MLP neurons of a small language model. Each row is named by its layer, matrix (up: input weights; down: output weights) and neuron, and shows model dimensions 64-159. Each number is 200 + 20 x the weight over its row's rms, rounded and kept within 0 to 999.
After each neuron's rows, "fires in" lists the words (lower case) most often at its 100 highest values on Wikipedia text that the model never trained on. A number after a token or word is its count.

L2.up196,197,196,201,191,203,239,202,230,219,207,233,225,175,218,201,212,210,220,166,222,173,196,191,186,224,227,170,202,199,225,199,199,232,161,216,185,213,188,196,137,189,168,192,177,163,178,241,198,215,214,221,239,213,191,202,206,201,197,183,200,200,187,190,198,197,225,171,217,218,196,162,212,183,185,223,234,197,246,207,156,176,207,190,231,205,207,174,209,207,192,190,179,211,172,188,202
L2.down196,209,208,172,163,185,226,203,188,186,182,200,188,183,190,157,202,209,192,179,224,217,206,215,210,212,172,209,198,188,177,198,229,234,193,228,213,202,172,190,193,203,240,198,201,192,207,183,226,186,173,173,203,199,193,198,193,190,221,140,217,196,193,166,212,210,209,208,229,198,217,223,177,188,258,198,198,184,178,247,199,194,199,178,230,199,222,209,197,189,177,186,188,184,191,189,210
fires in: "the" 95

L4.up79,186,200,224,176,215,207,208,208,190,191,231,219,196,209,173,151,239,242,174,160,221,182,160,189,235,198,262,202,164,218,214,155,195,196,167,190,178,193,177,200,196,181,202,208,140,209,188,205,209,180,223,162,222,189,199,192,197,203,212,173,184,206,181,190,208,192,211,199,199,178,212,200,202,182,205,211,222,197,238,187,214,237,170,196,195,182,221,207,214,219,218,205,177,228,214,188
L4.down79,181,193,203,207,203,188,219,230,207,200,178,171,203,220,192,201,194,181,197,191,189,227,179,191,191,214,170,215,222,207,223,211,235,197,201,208,216,216,227,228,195,199,199,199,215,236,206,190,192,227,179,191,199,203,216,193,198,219,187,207,181,213,181,174,201,239,231,202,206,183,216,212,194,203,199,208,193,229,202,195,171,209,214,131,203,198,190,220,255,222,195,181,216,202,189,190
fires in: "their" 37, "its" 24, "his" 18, "her" 4

L2.up559,215,212,212,189,183,224,244,218,203,199,224,203,189,207,201,204,176,162,187,219,190,186,211,161,187,207,218,183,198,227,208,212,219,224,173,208,233,201,188,187,190,169,218,184,220,209,206,212,212,178,179,230,219,201,187,223,211,202,209,162,195,213,213,249,207,171,209,176,176,185,201,215,217,212,208,216,202,220,205,216,175,220,208,200,188,168,219,221,181,208,182,167,195,185,172,250
L2.down559,197,228,234,209,197,189,220,181,176,201,196,208,181,192,168,212,250,206,182,213,195,214,197,212,178,209,203,171,179,198,219,189,241,203,220,215,196,227,213,207,195,194,218,216,214,195,222,217,184,215,176,170,187,223,199,185,179,202,185,232,173,228,146,160,219,207,209,211,179,208,218,209,187,197,197,243,194,166,193,185,218,213,191,181,205,217,179,207,235,224,249,231,220,180,191,199
fires in: "of" 51, "improving" 4

L4.up456,170,215,209,213,223,188,182,206,190,241,213,222,175,206,201,202,203,205,201,217,193,204,232,218,179,197,236,207,237,218,191,192,177,256,214,224,176,179,151,212,219,192,232,186,182,205,166,198,217,193,237,168,198,221,195,198,176,159,229,207,190,194,167,177,186,162,210,205,183,160,202,188,196,211,245,211,207,230,180,168,184,149,230,198,213,192,211,203,204,198,187,205,196,213,213,216
L4.down456,225,190,176,167,196,209,193,189,221,232,169,169,213,225,204,179,202,202,239,191,224,202,163,184,175,239,200,196,181,203,223,210,235,153,182,185,233,216,195,203,178,226,198,171,201,220,200,230,220,206,182,206,202,160,189,168,198,196,152,211,152,208,201,202,236,223,200,198,196,176,209,191,212,205,186,217,202,223,199,199,178,221,201,201,170,239,202,184,230,190,187,243,186,185,190,219
fires in: "is" 69, "was" 15

L2.up587,222,193,215,215,199,228,224,209,233,205,192,203,210,180,183,222,170,195,207,203,162,196,213,227,269,198,199,199,235,202,216,197,214,177,182,184,153,224,203,173,218,199,187,194,193,207,193,178,212,223,193,217,229,176,205,247,207,174,213,183,196,175,213,224,187,192,219,202,180,213,191,206,207,197,181,219,220,190,218,212,203,205,180,253,200,153,191,156,193,182,221,201,199,207,188,211
L2.down587,199,189,208,208,224,182,166,243,218,196,195,183,186,177,207,240,195,186,176,186,199,193,186,208,206,223,162,210,198,206,176,193,188,212,217,198,158,212,195,195,214,155,151,197,195,204,169,184,205,174,200,209,196,221,183,202,216,230,198,223,176,154,211,204,197,237,244,197,184,198,208,206,181,194,186,195,207,174,197,206,209,218,220,204,219,206,205,204,178,197,191,227,169,219,227,207
fires in: "made" 20, "best" 12, "appointed" 7, "making" 6, "make" 6, "named" 6

L4.up152,195,193,220,220,208,228,192,191,165,197,193,214,189,196,193,205,204,208,215,243,211,186,180,196,171,175,205,198,263,200,191,223,198,207,182,204,248,214,183,203,187,208,181,187,206,225,186,187,197,207,206,225,206,229,225,200,213,167,229,199,201,197,184,197,203,179,201,190,206,160,188,137,210,216,158,202,201,220,179,180,202,184,202,223,210,202,216,227,188,172,182,204,190,190,176,224
L4.down152,179,197,217,228,193,175,180,209,218,220,228,197,166,169,216,176,205,182,190,197,194,209,204,197,192,203,255,226,190,190,165,198,209,202,216,225,187,187,176,198,211,197,200,195,164,209,205,222,191,223,235,199,179,184,200,215,211,211,212,206,207,236,222,194,240,212,198,214,208,206,193,193,186,211,187,203,228,166,241,195,209,205,222,208,202,214,187,190,210,207,214,160,209,187,211,213
fires in: "as" 29, "been" 20, "be" 12, "was" 8, "became" 6, "become" 5

L2.up572,191,188,209,192,196,198,178,204,218,192,184,208,202,205,203,188,216,201,202,212,210,180,229,219,193,215,217,195,176,194,219,180,210,229,207,203,166,197,213,201,194,207,172,193,212,185,206,200,214,232,210,188,202,180,198,194,188,198,196,256,220,203,178,222,222,168,201,198,186,215,191,236,213,155,193,214,172,200,148,218,239,203,209,213,201,163,259,201,228,199,166,209,159,192,181,178
L2.down572,209,188,175,164,223,196,176,187,232,229,218,176,193,204,204,182,178,190,205,190,197,218,167,182,237,163,213,200,172,221,191,190,162,200,190,200,203,175,168,214,189,174,211,200,194,222,208,197,212,188,236,199,190,251,193,183,213,196,186,209,187,179,244,219,209,202,239,202,223,170,153,196,209,178,211,211,243,199,203,161,189,193,175,187,200,160,181,201,196,214,204,187,176,225,190,209
fires in: "of" 53, "from" 36, "in" 4

L4.up632,245,178,191,184,249,208,183,235,204,199,207,202,208,198,161,185,207,182,166,192,217,223,213,190,230,205,202,201,184,205,193,197,222,181,185,211,205,204,205,200,197,180,167,188,248,203,188,180,221,198,231,200,191,208,212,179,205,164,187,249,203,214,163,166,199,204,207,180,209,150,210,204,224,174,202,228,204,189,240,145,242,228,224,203,223,194,201,214,210,206,181,187,173,201,193,197
L4.down632,199,163,198,187,188,205,160,160,199,234,212,205,171,171,227,171,195,176,231,201,226,194,221,155,220,193,176,253,201,192,205,202,215,208,198,230,171,217,212,171,218,199,200,204,181,191,211,219,193,184,217,208,199,182,200,220,207,232,247,192,194,180,232,232,204,194,220,207,198,205,181,213,201,196,203,183,249,146,164,192,180,173,186,203,199,207,227,213,199,228,208,190,202,225,219,212
fires in: "the" 81

L2.up169,186,205,233,193,162,190,220,231,234,200,190,225,184,198,186,223,165,240,168,226,209,206,230,238,228,208,196,218,177,244,210,176,201,156,208,198,204,195,230,212,181,174,223,189,182,197,192,205,197,224,209,207,189,182,169,182,181,205,190,202,191,199,189,164,225,167,197,212,223,175,180,209,216,179,210,232,186,231,198,169,203,189,224,190,213,223,211,187,232,215,176,163,191,198,224,180
L2.down169,199,194,217,204,203,212,201,217,189,186,176,199,211,216,180,166,238,234,205,201,145,215,234,180,210,138,192,248,182,212,199,232,204,228,173,202,232,179,182,215,179,200,162,188,178,201,208,227,198,179,208,217,181,224,186,188,189,172,192,197,229,215,169,161,184,225,172,203,213,238,160,200,198,236,208,162,202,198,227,204,202,199,196,233,199,196,164,191,215,165,194,210,193,209,216,195
fires in: "the" 32, "of" 14, "memphis" 4

L2.up357,231,188,229,228,206,215,209,185,202,201,197,193,162,192,186,244,187,203,206,218,199,229,197,192,201,193,219,196,217,184,227,218,231,150,207,182,225,201,216,170,216,186,160,207,167,202,190,200,195,170,204,179,224,169,201,192,181,184,190,195,225,198,221,217,192,180,192,208,188,244,192,202,163,178,176,177,205,219,258,214,181,209,187,184,196,191,186,223,206,205,204,220,179,209,203,181
L2.down357,206,218,226,220,235,206,241,178,242,242,203,208,191,246,206,193,218,230,208,188,213,165,181,229,180,183,153,220,197,162,221,195,182,235,216,191,181,164,218,197,203,207,219,207,219,210,200,183,207,233,170,170,213,166,194,219,180,194,239,199,210,216,172,170,212,184,197,168,199,192,238,205,216,184,197,191,211,189,209,178,195,197,229,176,201,204,208,197,182,186,211,176,219,188,164,190
fires in: "and" 28, "a" 12, "to" 11, "also" 6, "is" 4, "where" 4

L4.up479,192,181,234,226,191,204,185,210,195,190,190,210,198,227,183,201,191,207,213,223,210,204,181,216,199,191,197,187,212,202,196,225,192,222,163,210,215,187,178,168,199,174,182,176,202,156,196,231,217,176,226,211,225,218,182,198,224,199,227,201,209,183,191,180,220,194,192,222,193,202,197,192,207,213,204,233,207,203,203,205,236,215,205,206,245,166,215,205,240,183,176,180,211,161,232,183
L4.down479,205,183,203,202,189,204,202,187,203,188,219,194,166,181,173,185,187,224,238,223,212,173,218,215,196,179,213,203,212,178,186,216,200,197,199,210,178,192,172,179,207,195,188,178,227,196,190,346,195,184,188,212,210,195,172,190,215,235,228,188,206,186,197,199,192,209,194,201,178,207,194,211,183,222,211,209,192,218,220,189,193,194,209,177,207,181,164,179,222,201,195,168,137,200,211,194
fires in: "as" 37, "the" 10, "on" 9, "including" 8, "through" 5, "in" 5

L2.up335,193,214,178,189,222,184,184,171,241,251,200,190,171,211,173,182,212,214,185,183,163,202,167,194,203,211,224,184,184,217,197,195,204,203,174,188,173,183,176,170,205,176,212,225,223,156,207,194,185,223,186,191,207,212,212,175,172,224,218,181,208,189,197,187,189,200,223,175,240,234,196,199,175,176,207,211,189,223,234,185,163,220,222,188,220,216,208,148,233,224,214,182,204,166,212,188
L2.down335,182,225,203,168,200,174,192,198,139,225,177,216,220,154,230,164,223,198,218,185,184,180,188,227,227,203,193,192,182,246,204,180,171,227,176,178,184,193,161,235,173,215,209,208,189,200,218,204,188,161,160,174,233,219,177,192,198,207,219,192,191,222,176,217,184,198,221,199,184,208,204,197,191,200,240,222,191,202,214,225,232,216,193,191,197,190,197,227,207,208,190,192,214,208,181,214
fires in: "to" 27, "served" 7, "station" 7, "south" 6, "area" 5, "was" 4

L4.up457,188,218,163,214,209,206,204,174,204,192,192,188,180,212,172,209,169,223,200,168,200,175,251,179,172,229,229,189,243,208,178,199,192,230,183,202,227,189,201,227,213,200,179,228,210,209,176,176,207,181,204,199,207,179,187,192,241,185,201,152,192,226,200,244,191,187,179,222,192,210,165,216,198,192,166,208,206,218,198,193,152,207,184,191,209,180,204,177,153,205,187,205,199,201,190,190
L4.down457,227,209,214,162,212,199,230,221,189,192,211,215,228,178,237,192,207,190,187,211,231,218,197,205,182,179,187,196,196,223,212,212,216,188,235,189,226,209,203,213,224,177,226,223,207,207,173,199,172,201,197,179,179,199,200,192,189,204,224,214,218,209,180,177,200,178,192,170,220,204,201,197,217,225,196,191,237,155,195,185,190,201,186,235,193,215,210,215,197,181,203,220,183,212,218,162
fires in: "as" 20, "in" 18, "see" 6, "country" 6

L4.up529,198,209,217,219,214,205,190,198,202,178,233,192,190,192,170,196,180,209,177,184,177,179,200,229,190,205,213,206,188,229,180,218,203,219,180,185,190,165,198,187,198,187,210,183,162,172,219,212,195,162,184,204,230,222,193,185,190,150,194,180,207,214,199,182,176,221,198,181,163,203,184,214,220,174,194,212,215,210,166,214,198,195,221,220,178,196,203,183,173,207,180,198,201,185,151,220
L4.down529,225,212,186,180,213,209,219,228,220,196,185,169,197,216,212,216,233,199,202,226,236,206,174,209,219,199,195,204,221,199,244,199,204,178,216,200,209,234,204,183,168,201,197,183,202,188,170,212,202,193,179,189,200,195,180,155,196,239,181,211,173,197,182,161,222,189,196,175,225,223,212,201,182,204,223,190,186,198,215,187,209,205,216,185,245,213,201,177,213,236,221,194,187,179,205,161
fires in: "in" 45, "on" 17, "that" 4

L2.up305,205,220,192,154,208,164,202,240,172,219,193,195,207,189,195,168,209,212,197,229,212,162,212,188,217,223,187,151,213,171,203,192,225,190,188,237,209,193,200,189,206,190,188,170,192,209,210,200,203,196,211,186,187,224,183,219,212,170,202,195,198,218,205,204,244,190,173,187,211,199,223,225,205,168,225,189,223,189,197,235,189,187,189,203,257,170,202,235,228,213,189,177,219,189,211,200
L2.down305,188,192,199,244,205,209,175,186,197,196,244,225,199,183,198,189,191,227,239,222,186,201,195,245,219,184,180,202,198,226,215,228,188,227,198,195,229,174,211,181,222,188,187,220,185,205,213,210,193,208,209,173,204,214,196,204,181,219,191,222,184,175,207,183,185,211,169,229,182,180,199,181,151,201,185,203,198,219,169,222,223,173,194,143,211,190,233,203,192,204,189,225,223,231,197,190
fires in: "of" 60, "for" 4

L2.up311,208,205,193,175,200,201,204,207,199,256,213,198,203,237,217,205,203,210,196,212,153,211,205,209,205,210,228,212,199,172,201,193,262,197,169,222,198,182,178,163,211,202,223,212,165,189,192,203,195,190,205,199,185,183,202,172,210,189,206,206,155,185,166,202,164,204,181,222,146,194,245,238,199,193,176,206,203,215,192,188,212,154,211,162,198,194,185,174,192,213,195,221,224,209,175,211
L2.down311,191,214,175,195,227,201,166,202,188,207,235,229,174,225,240,188,191,204,176,193,177,184,187,214,173,201,209,202,184,210,202,215,236,202,184,173,172,196,188,164,245,211,200,209,145,216,178,205,214,185,215,224,186,181,187,199,216,208,221,194,190,213,215,170,210,201,219,207,209,227,216,165,201,179,184,207,182,199,193,198,216,196,215,219,240,198,202,176,168,178,204,198,176,196,198,226
fires in: "by" 35, "to" 18, "with" 4, "mayor" 4

L2.up487,214,230,238,194,219,206,171,206,186,204,210,190,146,198,198,207,214,204,193,235,204,199,180,183,211,229,197,160,201,209,204,224,185,191,177,191,187,219,191,178,194,239,168,186,170,174,204,212,205,201,184,185,200,215,194,200,220,193,208,175,210,184,178,150,219,203,182,194,168,208,208,200,185,212,206,254,180,228,196,188,193,183,182,215,225,188,202,236,236,196,194,207,233,179,215,207
L2.down487,202,213,159,181,194,165,196,189,193,183,210,196,202,204,194,190,203,199,185,205,181,227,237,212,267,201,188,249,191,205,219,191,208,187,209,192,213,174,215,194,195,177,170,183,221,205,179,203,202,199,232,200,203,200,227,207,203,243,140,187,207,217,210,209,186,213,179,205,225,178,178,188,221,237,194,192,193,171,223,183,228,190,214,210,170,208,192,226,187,196,215,184,151,209,197,189
fires in: "his" 34, "their" 16, "the" 9, "her" 5, "this" 5

L4.up655,212,184,219,198,220,207,194,212,206,208,179,208,170,174,181,191,181,212,187,201,203,168,173,217,209,198,201,211,187,224,184,209,176,199,184,204,226,198,216,160,213,186,256,188,179,202,193,212,205,192,208,224,217,184,177,155,188,200,236,208,218,186,216,189,208,205,199,186,223,184,217,231,184,181,187,228,194,195,206,179,198,184,182,236,205,181,167,229,236,194,174,199,187,185,209,193
L4.down655,180,202,197,195,193,189,193,256,189,197,174,182,196,182,186,215,212,213,175,183,209,178,199,240,187,204,235,172,186,164,191,234,230,232,239,220,176,172,198,191,226,189,190,179,188,216,191,247,191,194,205,183,200,185,188,227,206,188,164,179,197,193,201,176,223,173,199,185,194,190,202,173,226,211,201,224,195,204,222,189,197,193,241,164,185,159,223,192,181,189,184,236,220,205,213,233
fires in: "the" 48, "his" 11, "a" 8, "s" 7, "her" 6, "its" 4

L2.up56,201,196,187,185,194,198,186,197,209,187,209,220,149,202,188,211,189,195,221,215,180,189,195,241,208,206,191,207,189,189,199,232,196,151,201,184,205,217,208,177,214,175,197,167,182,162,218,189,197,202,230,252,180,246,148,213,158,208,197,202,234,229,203,230,154,192,185,199,227,216,191,214,182,165,192,208,212,221,218,193,156,236,176,193,205,189,199,218,235,207,199,182,202,211,226,206
L2.down56,214,173,178,177,204,191,231,210,205,185,205,227,210,193,170,166,214,199,239,178,192,206,226,220,172,225,201,215,207,204,163,205,177,190,214,193,192,180,186,232,198,194,228,186,186,189,213,192,210,207,178,221,199,175,195,176,167,235,204,207,188,250,203,177,206,190,198,207,208,210,189,203,204,194,221,171,165,173,203,180,195,184,199,193,165,197,182,199,211,205,221,202,194,216,198,254
fires in: "the" 34, "over" 5, "three" 4, "up" 4, "two" 4

L4.up750,212,194,219,201,207,229,206,145,196,148,220,188,171,226,190,200,212,187,189,224,197,160,207,197,200,179,205,181,211,205,175,229,161,205,170,198,203,231,132,182,225,233,223,184,238,230,221,185,209,194,188,209,196,217,194,198,214,187,221,198,197,173,194,215,204,217,194,200,207,218,207,192,195,201,193,219,236,210,197,191,190,200,185,210,208,184,200,208,200,232,192,230,189,190,231,185
L4.down750,193,187,199,194,182,172,197,191,207,220,195,209,224,159,216,196,192,207,179,209,188,210,183,184,218,202,212,229,151,202,216,204,222,189,224,204,216,209,211,187,182,159,183,206,180,201,193,191,205,219,248,188,211,189,208,175,193,219,190,183,244,226,197,182,217,252,188,228,208,169,201,221,199,203,202,198,183,193,200,187,201,230,212,212,194,209,218,226,210,196,209,189,186,187,193,171
fires in: "he" 33, "she" 12, "this" 9, "also" 7, "has" 6, "soon" 5

L2.up684,206,208,197,193,179,240,231,195,204,198,215,202,201,221,186,194,204,219,204,199,199,183,207,215,216,193,191,248,188,196,178,202,225,186,202,189,191,208,193,190,233,191,180,176,162,169,147,194,193,185,199,190,221,214,188,186,219,197,211,185,201,169,222,216,220,215,226,198,222,203,202,210,194,188,189,221,214,222,222,170,201,232,155,212,197,163,183,190,200,182,169,221,225,163,187,181
L2.down684,215,197,224,189,218,196,152,212,198,222,197,182,167,185,229,212,198,232,174,202,186,217,219,209,214,200,217,224,185,179,189,231,215,221,196,192,198,191,214,181,227,165,211,187,197,227,211,223,212,201,185,185,223,185,178,222,201,209,215,230,229,200,208,175,214,192,201,219,212,162,240,216,181,181,204,190,222,194,225,189,228,171,215,174,171,188,208,203,213,200,237,198,229,214,181,219
fires in: "appointed" 18, "made" 17, "certified" 7, "first" 7, "awarded" 5, "promoted" 5

L2.up229,181,211,200,200,180,164,203,180,210,179,198,247,196,194,196,215,222,201,190,225,203,196,221,193,207,208,219,210,221,177,191,241,204,211,198,246,170,199,181,188,183,180,207,202,189,198,216,196,202,175,176,230,167,196,200,171,194,171,221,176,178,215,151,188,197,181,173,189,196,213,193,182,211,207,182,185,193,189,207,171,149,201,159,201,158,183,219,210,221,231,202,171,215,210,191,166
L2.down229,205,204,188,194,186,219,190,181,201,178,227,204,209,226,224,189,193,216,167,193,189,250,187,176,206,211,220,222,207,198,196,174,216,200,191,215,204,210,216,206,219,178,233,195,164,200,193,201,208,204,166,160,236,185,198,186,197,179,202,212,194,188,224,143,243,219,199,161,212,183,199,209,203,181,185,199,206,201,195,239,208,218,205,200,223,216,216,179,206,204,182,210,192,209,260,162
fires in: "to" 51, "of" 10, "named" 4

L2.up630,220,192,217,224,202,206,184,242,188,210,198,189,159,188,216,224,186,191,198,252,203,174,166,191,208,192,205,173,209,206,222,214,198,179,190,192,253,222,202,176,172,190,186,186,177,230,236,189,207,196,187,217,238,180,176,192,233,182,182,202,190,179,202,227,208,219,164,201,191,232,208,200,190,187,173,203,200,234,229,209,165,198,195,212,182,212,174,217,209,176,229,194,185,186,197,194
L2.down630,189,182,182,198,193,188,196,220,195,186,194,165,205,209,222,200,216,184,169,223,173,221,182,212,189,199,237,235,182,211,200,225,207,239,201,239,196,207,243,229,184,195,176,206,208,211,162,192,193,214,172,172,194,202,196,209,174,201,214,228,210,187,144,203,194,201,194,198,227,199,212,215,236,223,200,185,195,175,196,222,191,203,208,193,228,229,214,206,166,190,223,217,211,182,182,213
fires in: "well" 25, "also" 16, "and" 10, "or" 7, "is" 6

L4.up730,231,202,196,221,222,221,203,195,216,245,204,206,159,214,196,187,215,169,233,203,183,193,223,196,193,199,213,204,229,193,200,178,228,197,197,202,167,235,194,173,204,205,201,191,182,202,180,182,217,191,193,161,204,138,186,192,195,202,207,198,261,196,230,210,223,198,219,213,157,223,199,187,177,152,169,206,199,231,192,231,197,198,217,171,184,177,220,214,206,185,205,235,239,201,221,185
L4.down730,198,207,206,171,176,210,198,261,165,178,227,214,218,186,214,218,204,219,182,184,178,182,200,242,221,224,201,180,188,203,227,216,186,196,250,192,231,189,198,182,199,217,244,230,170,216,181,201,196,200,172,231,192,186,226,180,185,226,222,192,175,224,191,183,220,202,208,201,206,190,241,197,217,233,159,233,214,232,223,225,224,185,203,203,211,207,164,205,179,172,194,215,152,189,191,225
fires in: "to" 46, "in" 5, "at" 4

L4.up29,197,213,215,214,168,213,183,191,182,201,214,185,170,239,196,236,209,225,205,196,179,180,182,193,199,200,162,189,211,181,191,229,216,191,199,221,225,180,192,188,233,211,203,179,187,185,178,193,193,158,201,208,215,221,151,206,207,211,215,206,189,177,190,200,177,171,156,186,186,227,213,178,169,210,209,221,194,219,196,188,190,213,157,203,237,198,199,224,212,220,224,195,216,182,217,231
L4.down29,188,203,192,204,194,199,199,236,206,207,227,181,193,153,202,181,199,234,210,202,203,226,174,192,196,220,191,219,215,238,187,179,202,185,159,242,197,207,202,224,146,222,203,200,222,230,231,248,195,192,187,161,189,203,204,189,201,213,168,184,209,217,186,202,194,219,149,239,204,170,190,193,189,228,191,199,234,214,195,205,187,223,192,196,188,205,199,193,215,186,180,187,195,161,189,178
fires in: "been" 34, "was" 10, "only" 5, "never" 5, "still" 4

L2.up245,188,212,188,236,217,177,178,247,175,247,192,223,175,222,181,204,219,219,194,206,186,186,205,187,177,235,218,151,197,181,194,208,188,224,157,199,193,194,187,173,189,184,194,193,201,221,212,192,191,183,192,203,201,205,204,200,199,198,209,238,176,212,227,211,193,172,215,205,218,231,180,188,231,195,197,208,220,194,151,211,167,212,205,230,215,206,220,212,182,208,158,217,217,181,207,242
L2.down245,194,208,210,203,164,177,192,180,196,200,210,211,145,169,179,182,190,204,219,209,186,221,214,213,234,236,196,187,226,186,225,191,194,165,203,194,237,190,180,152,227,207,171,206,206,218,169,199,201,198,187,190,214,197,202,190,197,203,204,187,221,202,203,181,188,190,195,173,193,185,237,213,196,187,196,185,190,191,236,206,197,212,217,229,247,199,214,197,222,207,184,204,175,153,208,188
fires in: "is" 56, "are" 7, "of" 5, "was" 5

L2.up134,226,190,225,212,228,243,209,188,166,186,197,176,188,184,174,223,205,255,194,188,190,170,189,159,208,159,162,182,193,167,209,226,239,180,199,213,212,194,229,142,191,207,187,182,189,185,192,184,208,177,225,217,201,196,214,222,204,217,231,176,196,173,214,213,206,194,187,204,209,215,201,214,177,206,183,205,224,192,250,180,200,227,174,252,244,187,168,197,187,196,196,194,230,206,178,236
L2.down134,209,180,156,179,197,230,195,187,202,217,221,197,222,210,207,207,177,204,185,220,216,173,195,209,199,189,231,188,209,179,200,233,227,211,150,193,201,189,189,196,224,209,159,193,206,176,172,183,191,242,195,196,212,202,201,204,185,205,209,220,227,180,187,204,224,177,220,212,209,189,188,197,200,188,166,166,195,174,170,201,208,182,211,215,232,191,181,213,181,197,185,193,198,200,184,197
fires in: "was" 18, "appointed" 17, "as" 7, "been" 5, "worked" 5

L4.up339,222,204,219,208,213,201,224,177,181,197,197,247,146,177,187,214,229,231,190,204,215,188,195,215,177,196,196,231,193,195,191,198,188,167,170,170,176,212,174,186,197,231,229,153,206,209,191,200,196,180,208,210,247,192,174,198,191,195,198,146,201,170,188,214,174,190,162,198,186,209,219,185,177,170,204,211,210,234,224,191,238,210,219,195,198,222,215,232,181,184,187,213,193,160,215,204
L4.down339,188,203,230,214,208,221,194,193,237,221,206,190,200,241,209,204,166,211,192,187,210,214,187,176,194,152,184,199,178,188,193,169,209,191,214,176,201,184,240,183,198,151,202,201,159,206,190,221,206,184,209,191,205,164,251,238,210,201,234,188,207,224,194,179,205,194,161,235,191,191,198,193,187,192,163,182,212,194,197,224,200,158,179,202,224,203,202,222,183,202,184,191,169,206,190,195
fires in: "he" 30, "who" 18, "she" 8, "shed" 4, "area" 4

L2.up17,216,199,210,168,189,222,191,193,231,154,185,221,194,221,206,229,234,196,183,222,167,212,197,206,218,187,195,180,203,200,219,203,219,177,158,206,199,195,207,187,171,201,169,185,207,202,192,186,202,194,209,225,186,225,171,182,206,195,244,200,203,189,199,154,223,206,141,193,209,211,199,214,218,177,234,225,219,204,212,208,194,237,206,206,213,205,208,216,206,207,185,179,185,198,211,182
L2.down17,189,212,176,221,203,190,190,204,205,199,191,184,212,198,190,225,209,220,211,212,172,204,213,207,239,173,246,211,184,215,154,204,195,194,250,188,218,188,212,208,159,188,192,211,191,183,180,166,195,186,234,195,203,152,177,191,231,225,159,231,211,220,220,197,183,240,200,207,237,209,180,210,217,192,171,188,224,216,218,233,200,197,216,183,180,187,219,195,193,224,181,199,192,173,202,161
fires in: "the" 16, "of" 11, "large" 8, "old" 5, "early" 5, "most" 5

L2.up153,197,164,198,215,237,210,214,218,186,192,155,178,198,217,188,177,191,195,191,172,170,220,204,212,192,196,226,189,209,205,200,207,193,186,203,181,229,201,195,201,182,187,191,180,175,203,161,164,196,215,213,210,233,153,213,185,193,214,196,180,184,221,246,201,199,215,157,186,182,170,218,194,181,201,186,174,225,199,215,235,208,230,214,217,169,186,197,220,209,207,224,195,230,201,229,212
L2.down153,220,163,192,178,230,183,233,173,176,234,228,161,207,218,181,224,215,192,230,205,185,229,181,211,198,195,203,223,226,200,228,192,179,162,160,209,169,189,221,192,218,208,226,216,157,175,206,171,211,177,184,173,202,167,179,187,200,237,225,180,181,193,182,178,197,215,203,193,184,224,203,190,226,215,183,229,212,187,205,193,192,223,213,175,186,202,206,210,218,226,201,223,181,174,214,197
fires in: "she" 26, "he" 18, "nursing" 7

L2.up361,196,178,177,174,160,188,227,242,178,203,182,206,192,224,182,213,262,231,194,242,157,186,189,185,203,245,209,172,201,190,194,227,209,194,202,194,215,200,187,179,191,196,205,185,196,168,123,200,202,202,218,172,206,214,189,189,210,170,216,198,209,182,189,206,207,199,212,213,221,232,176,229,214,194,182,198,188,206,221,189,176,251,207,206,213,193,239,177,223,204,207,171,196,186,206,193
L2.down361,234,172,231,226,223,214,175,232,182,202,165,196,183,197,216,178,211,175,180,207,191,203,192,214,180,182,180,209,190,217,187,200,211,215,193,238,231,182,212,202,199,215,209,196,194,200,197,195,185,199,201,228,201,202,201,163,195,199,172,259,189,177,181,248,205,222,202,206,191,191,175,189,210,200,218,194,206,177,219,213,218,207,217,218,165,217,175,218,233,179,186,180,167,230,216,216
fires in: "of" 73, "american" 8

L4.up27,181,193,232,186,189,223,185,199,162,199,234,221,142,207,175,232,192,203,206,211,217,176,171,194,188,199,188,173,223,200,185,211,194,181,181,185,236,189,137,161,216,194,184,199,214,210,189,203,203,204,221,224,209,203,195,192,200,180,205,211,178,207,191,202,166,194,201,195,228,209,191,186,216,170,230,159,199,223,225,212,195,175,193,216,235,219,202,213,169,197,212,214,208,210,184,185
L4.down27,203,230,235,207,208,186,209,211,228,177,222,199,196,173,220,171,210,192,188,229,163,211,183,207,199,227,205,162,169,200,198,203,209,188,222,201,188,197,214,217,177,188,211,216,234,229,184,249,180,211,186,188,169,208,166,194,220,193,201,201,186,218,208,190,214,219,252,203,181,192,214,217,203,193,230,210,178,204,215,223,213,195,218,234,199,232,237,179,201,222,176,190,175,150,193,183
fires in: "when" 35, "as" 32, "although" 10, "while" 6, "that" 6